config.toml
n_layer = 9
d_model = 192
n_head = 3
n_kv_head = 1
head_dim = 64
d_mlp = 256
vocab_size = 7500
activation = "swiglu"
norm = "layernorm"
norm_place = "pre"
norm_eps = 1e-06
positions = "rope"
rope_base = 1080.0
rope_fraction = 1.0
qk_norm = false
attn_scale = 0.125
bias = "qkv"
tie_embeddings = true
parallel_block = false
init = "normal"
init_std_qkv = 0.0255
init_std_o = 0.0
init_std_up = 0.0255
init_std_down = 0.0
optimizer = "muon_variant"
lr = 0.0112
lr_mult_o = 0.681
lr_mult_down = 3.0
beta1 = 0.9
lr_head = 0.0043
warmup_steps = 200
schedule = "wsd"
decay_fraction = 0.917
decay_shape = "linear"
final_lr_fraction = 0.05
batch_tokens = 16384
seq_len = 256
doc_mask = true
train_tokens = 147300000
steps = 8991
dataset = "wikipedia_en"
MLP neurons of a small language model. Each row is named by its layer, matrix (gate and up: input weights) and neuron, and shows model dimensions 0-127. Each number is 128 + 32 x the weight over its row's rms, rounded and kept within 0 to 255. Numbers have three digits each. A neuron's up and down rows have the sign that makes its largest values positive.
After each neuron's rows, "fires on" lists the tokens most often at its 100 highest values on Wikipedia text that the model never trained on. A number after a token or word is its count.

L4.gate106:111133147100099117088139113152184139126149158122144170190157145133096173084087117136120120092112113155147130133151128118121114110109150092109108118147119198124083107189120114113098100149132132097144189108115161129127154171145100092098161118129047105129089086162200147115144126153097102093104132177219146124082114173158163148175105159161148113152137156041110118093027077158159031110108
L4.up106:117105174136118138085104139153115161136170093124111114158171153116173136178110134121063171202179115117129107112105161161078137163133045115125095095025119117124131118152136126152169096095131024159177118179127086141087112104081188178105152137173125112114123062126090169165165121094149160151127101144117108138104159135148127154163086067135147176147127130097144058111126153146139103146132
fires on: "ist" 20, "ong" 16, "om" 12, "et" 8, "ol" 8, "ish" 8

L4.gate165:109133122112140168142098083138186136091104117158131043154128149137119128135146130178143090135110098130141157126139088118081168164132098146102127129149137137094091196129068156095122135136107111091172185142151130110164092153114135121105161066126086106197132127121129096143142083113115069097109122145110184159146139171148097127142114128161186118142185100110188168177130178080132089164122
L4.up165:092164107175091126146166140118116146147164115111160095080159161154140081220137118105096130142112080122130157161119127166103153165138088113095187103127135157170106151147145122107077127183151138133121121117114127122141126065137125134105170114159145109107102108143121103096150156087138082110228092165177145109135107136088126100125149152093173195089167169108185142142139131126126095157179
fires on: "t" 23, "r" 13, " Att" 8, "p" 8, "ec" 6, "ott" 6

L5.gate198:154157148088131125118178114133172165050114166136223145101108122101151102117112111126122129176122116116078176170167156108091071148082161130118182152095120142171136108071080122099079099123128102091148168184112137141130063158144094105082138100153100171087103054179163166108102100136139125087147108145112104134125085125172176126119081159162157135143119168100053110109078124130119170183173
L5.up198:117126129131137143148155106104177156127181092097214145076149166102072091145160127049144101151103152057078141111135122090123087162090114144083209133120125082144082139147127102111174174095101158122151133097102131130124109164123135088155144088140089148139135165174169103150118145098110083128150149131147133141130146141105149149127109169144117094126132112127113098097101120116181139143110
fires on: " " 30, " and" 21, " der" 10, ", and" 6, " und" 4

L4.gate168:117129113136117123116107144135027139119186125128180137130153141169129088108147193127132120174080053140164132113125132135133111114119169162142127141024080125179141148140091143086113138182165131129149157146138150161101081172091133134127110119147096191087181101114118096177094086112125137187075125085129143141129167114087125142119135118160128063132093213130124152079149091104090130155111
L4.up168:089095060133239126169158156131066189101119164073104125133183165135098131162079147138102197139177105130152134119121137193081170087159149119088105107166111132105156115170135155097119094121156106145108159188165124127105094155082125125157090105070097095105077109149195149170141176175073074086090097115138147135115127083116093151097147169131130103111125129167155164146095106059131100107099
fires on: "u" 38, "o" 24, "e" 10, "ri" 7, "ie" 4

L4.gate127:152146094127131071130075166149148179078125054125194138131127164197134200086184121117145100098121152134087112054191129144144128135105154096117142119160105104131094119120197152117162191111121155078153135146080104136131126089138094145127104135168095101095094133152145149134183112136073151106094137143163111083213104085141138052138127172134094161090129150120139097097133084096122072127129
L4.up127:108117139090132140098096106101185131131105141114090105109100187140160188161150097135142048117113113090097076160155142163126116102143175188148072037122079134087100053134146093159152102114120128129120147165095186156125104146145147072115143096169135130105137096065155138132161111074174124173160137152171105142127136164138077113174106138174148086121178071172186162124110119166129091132134
fires on: "um" 17, "″N " 17, "H" 15, "P" 9, "ap" 7, "erm" 4

L5.gate2:106135114105119107104172159141180099086111143117128087131169105153113141135075166142144097114127107081082168140127133094169133158098117141164131153158137127103124191137102062147164051166116096131141107172127107131146160081127161108157144156123136201182161190115108148125102091133117161115151104119156103124133128150071155120117108132166091123189141068156098138139076079159128163118133
L5.up2:184137194078121121149123143075118112143125052165179121129111102092097203149144132107148166147119092207072083118124082125125123139114128166185162154151112128107135109142145084120145153111165084144161110170082135122111140138080116060067134156084131123145164075128129130107066140135097141123166105152111201122144139179099095140125093111116145182119154129120127118149095177117129082152096
fires on: " sc" 32, "-c" 7, " can" 7, " (c" 5, " \"c" 5, "C" 5

L5.gate0:174099086187127160124203131089122122108156134117111158157167144139165115175148175148121082081171096151131111180092146176035107116129155102159134068106119093173109106133076065172158150158076134112171098150133189145128153155117114108107091113169043092098146127130086143164146173096164109053130055165125136137131189126121129063124101151167133135124130189126119121147107120173130167125141
L5.up0:141165144130151120126097149073141151105162164074144100082107118086165141185096114112107147088121105081141083149101193168119154157158130081121187101117191119153094134111114128096159165143142151125142104077115160132153152101096089121094125125170035123094148110082126128143193136081097123113083155092116141101103163125178100121127093139149184152171099140108156088154114115102110114146235
fires on: "in" 35, "r" 21, "u" 7, "h" 4

L4.gate123:113138140092123160147113142099184132083091163114126095163181076131112088130099164141096127085151181085149105107154174147107088195158117148084095147090108174121098118139157080160180093104160101125139096163166103155068132095111141096094148125161125094214064132178122111156091085147117216115178132169076150138104097150151144103164121143203164098065178138175134135143151117125101095123120
L4.up123:121082155107148192058071159103121122096139118166132184090127078169179091087107125104191086148110126106147094098121127157071140135168115121137110135125152117132128179145125096116121102162166136094066057177152120113127111115132077064098169114090222148177112123099119177120127107116184109084116168169057102107125144153151125091145109147077146133113173124144077134098158102153165139119185
fires on: "ot" 15, "t" 13, "p" 9, "et" 9, "it" 7, "enn" 6

L5.gate122:160076156123071036132092112096126113150103102093162042101122124142109125091151183155167154139175105081117157113119123121138135119190164129118150120116170115151160114116128149169107132139146078060096160088119109158152143120159054131146133125129184115120156079108090129142156117123120147109138135105128154079096081133143112130161165170167130134151111105135139162114155162157092187159183
L5.up122:146085122071129099108110119116084096115099110127115102150129117139110130122089139061183080130146137161093143123129126110132113111202103110105116179091155145069076111138153096129113104131133129180102185141124120175126144087137125193074119144114142117112087106197211093164203073132112156073100096087112136123115127085122101079171124147148103121108138112145139156161114155131134096150157
fires on: "." 87, ")." 4

L5.gate208:085138155168131099080176167068145120102098113123136149123103139124131156166172104131109101053127080107151167118111117199108099108121138178146105091075117053130096101144191116166121078130153179156163145058144094138081103124116094179090111238098142147146131136187167138122151125170133181106189128096111118135063155125133126157156159097127120157075169145111083115145088103110180167093119
L5.up208:086143108171140164149118090173095137132125108143165160189159140134176188105143134133149207117106130142120116098134042139097161102131133126155083149186120151151101120146157122144152166158163107142124137092046121137180021079124127150157078108097114117139143143110140148079134113173089145132178141105145124081147095133190138077100110103118139131125146090071065119114112091148136178083127
fires on: "8" 62, "ant" 5

L4.gate170:115075144115182198156178118156158149148107155204114164161087118047127147102149111132165080175183099107075139149095147140097166142161104117122136124122141133096079204105092136149074170148170122115113098150130085121120089092139197128165148113152142173108067148130129184124111155085094149145082138155091072166160108139160136102133105055114107144139093137129090091115112105112072188084151
L4.up170:149194105097107119143101140099073163100128175128087043078184170105096159131172123168170068127174152085142105182097116106180111119125147166144140049121118101158125134137148106128130097150150092159150164120104113173155121121116103079117101125145144152186115105149134132129127129181166151078135071091144160144167074172075096168097126120195107131189172149103154173083164204132115070114120
fires on: "w" 46, "k" 6, "ard" 5, "-f" 5, "g" 4, "\n\n" 4

L4.gate147:099132111184144165119173148120133074106134136175107164143185082102173119145159170164139120155131136121084148156134114127147146148161127169147126144122123085120118066096114165105063153166063108109190124126098133116092126113164202137028138100120123091102135167135092105147109102090098126103100132073077142109152140080119105141112116146098121176133114129138106075046169111126162167147115
L4.up147:131150199179130127116115105135087137144112202110109116100110182123119127140141134148143071124123148119133108147133162105105165115078088124140138165103145177161146201104068085143057116157136178095119145170148136073085103147205091089113085163109107139097140124110129152084154079072100090073082118122137116117099114185152108101117118141131097110127092175075115156041094166119138129170154
fires on: " b" 36, "0" 10, "\n\n" 7, " the s" 4, "1" 4, "-f" 4

L5.gate194:118093126144078054136138103083107081078113115128119114087107109131088083153138136183115109090189117114148166139118126117135064133177144102065128179140074125138074136111115118130138106107116116100116113139116148127162141144146144134098102127096124146088173102139149134100114108111166121112173153113073148045125104099079129116170158152118149100148161077152143204162149118181105135158155
L5.up194:140092081151102098151104135132091144124177121148147080119135117111106153151046117179179143156158105107080141108130161062118143168115097075117078127170150159116118141125078130140171091147106071115084125057140100139104162135124185143145104129087123087124209096151112164076152073131131109097052115124091088139111125075189150118151124156184126132063103124088110142154112125098160152154147
fires on: "." 96

L4.gate219:113131099105129110108151138045153106196153144096140157111161173191042097132106153158113171081152129167115194111122145128103123108210164138046109116135135171121141113136130134145117065101135125057158113139107062132095149130116106134086160148127168176137187156133158141113117133117061128086192082094147108144134142159170094158088118101107111092118080116130083216132107088134072111123147
L4.up219:116133107130111128087156078151161150180176167133177107154113126127128120154124171135139163187178075195089191113152176139098116156161137073089171113095084134150191125158146105183181092108092172147154102114119169136154071011164084095130152066144119147110196107110146143113137161117160071089126108126092127108108196136108162174113120122128127167146130143152144145111151114174122105100108
fires on: "ist" 14, "it" 13, "ong" 7, "ot" 7, "est" 6, "ñ" 6

L4.gate105:110119128052108137159131145162104125078091174169139124145179069111093100150163132119132123189099097106151151168022105086137176082133138121102161119160093139142133175131121080128138134129107155109173174110098118127179117088084137086088161143115103146148144109129144127151120090122186085111133068156061147156078156128142118056125135105128118109129132114094109189119148087126127126186068
L4.up105:159076104112137182172123176109061146128106147127116144140139150123128174107146169070116194069100136138156144088114146118120109090187155116079146145154119138158119067140181127148168104154114109124114076143169115127088208081120110068171193161119120131083136117170143114145131064126167159154111076123053139124147103156207040102130124146124111113071114131128176103160099136088149136115157
fires on: " \"" 42, "(" 10, " Be" 7, " (" 7, "e" 5, "t" 4

L5.gate31:122137115183107136145122130185127133153134118127111110133114090150090161163136096109126138087166066115162148182124048104157181097162076142124160134099096101196091069125127097129158096109114168119106167144117123096098149208154139128121097164124105150057097159152155153054074122104156097127101133116162149187097158133124181149113058141145132191105087123121121183067150136120115079143192
L5.up31:125163108160153180155149140094093110124096163086097089139132029124131096159126146128143169202144132144174083093116131099100117071175113172210091134123100143126143078117124136142121194158074076171125090120151097140194098099162164136132143101124079078138145129149155129072123188124163101146145112077123150104150195114077145090102119121093137096145097126162131117131099109070085105093071
fires on: "0" 35, "1" 14, "u" 4

L4.gate29:125124091126148115126120131119158143139151093141131164128138123152162122074094135106048123134117153135060141127180134177122104118184100110085123174155179164206083134149105153115089179098145098165076127136107137164086138059151165064147146118186104101137200112092113141055155134120152079103107125202076114114128140177096152131191122058139104137118163180105103103101107125143075157191154
L4.up29:168172046133117100143074123160108141052128180109167192135090066065153105098104104129162109143133191090074088117150155133120102098181141101124137103146076092164137133173084109078128153102209111072140125118130164169164076116143124110147038119078120125073150103119069204099152127159161175164111176128122148160148085134124153151160117110181071129161174093096164153107134117099100135165139
fires on: " m" 28, " sim" 14, " acc" 12, ", there" 9, " There" 7, " there" 7

L4.gate164:043082049140109078116138139120144105138160055208134112159150172116094119144148121130094116098172123108200166107131120154100164141108124174125124083116112076174174160102161120200164105136199179106121153076138157141163107139161221073156119118112110174133124112124091079154095121069111114139098160161076152072132132170105092126124143112139130155080143136093122087092160106124146148178142
L4.up164:136188139154125115133169099131044172156072146108097116141117206100099147099162128091076109123141135164110146076094124139127172127136129089179124110124126154123087130137113108100172101132082146107140171190130117163133110063099106100047167062124105140132157086112161146119129121157151144169154148166135146199091095137159131104174126188103083093142109123155170144136136126109188089113130
fires on: " dec" 27, "ec" 22, " (" 11, " conc" 8, " | " 7, " " 7

L4.gate9:139108138119090181170138127165208133081135167175091177099120161116110116080094134095117179126121071080125121129142138154136102114124143121137221121147110107198137134121153146163090149124201207125105091099135132158162135067110135114124086132097153147134151115179154110121157153050147142163124136110071133135140123110136018152105131116110129104142112150149149119067119130122154133169173
L4.up9:097140097181102134137154124170071150101104142194121103141152175170072129119191166107099120153102163103160173103140095135178136133150120057124113105115139137203089131159068045100091146128171068143107139168108089106126120119051132152146122131118108131113128148117133122176093121103146152099089085160180097151112131102100116154061088143098110133093088045100157125140077109158154144142137
fires on: " Me" 14, "e" 14, " me" 10, " art" 9, "t" 6, "se" 6

L4.gate81:090109095108201168147129096078090154126105162095119152095120144099109156135105125110112122109114096098061095143106155135131123123178094123109126109163122131154177128115116183111126065124148047181155151133129158084138179114097144132069129152125080087213130049147093150176085132144097191108132123116120110092108128139142131145117117113106116135069089087181138095172110206085173132172158
L4.up81:112150089183174115142181109102193135139157137044180141066108190140109112103147094143107089126135165090092170136113121109103162180120091186171127233148122128091081078096150145138136165100097099131133072105157154169130191107128147138133111121072137147106157132077129079116113090107100107198163104147116132145117147154075123119101133172130137160122126160159120144130127130149127138089094
fires on: "al" 50, " " 27

L4.gate5:206088141090114171155161115121074102169134113111133125133113094137118107059157132103152134076139095134095131173186107144113147050141131163161128143158127148167117080140132150183153165220195141171125125089102143196167138170135124131109115099173145095118175146153146139072101115079106103093130129162110106109145187090081122076090102092117083118128142122147105131166130113158132093143164
L4.up5:122129091079157143107170094132176119146140147146162125117139146079166134056105167145105187125122163121141154153126134100122093151132102072113112125172139142190089137179096165088171078167161176130163146142106088096137100116074161083140140147195115144128110157124087109143130186076200171137110133124112146149123136151095140179087066108100157090126173134136104111118127112175114121112145
fires on: " There" 11, ", there" 10, " there" 10, " \"I" 8, "at" 6, " we" 6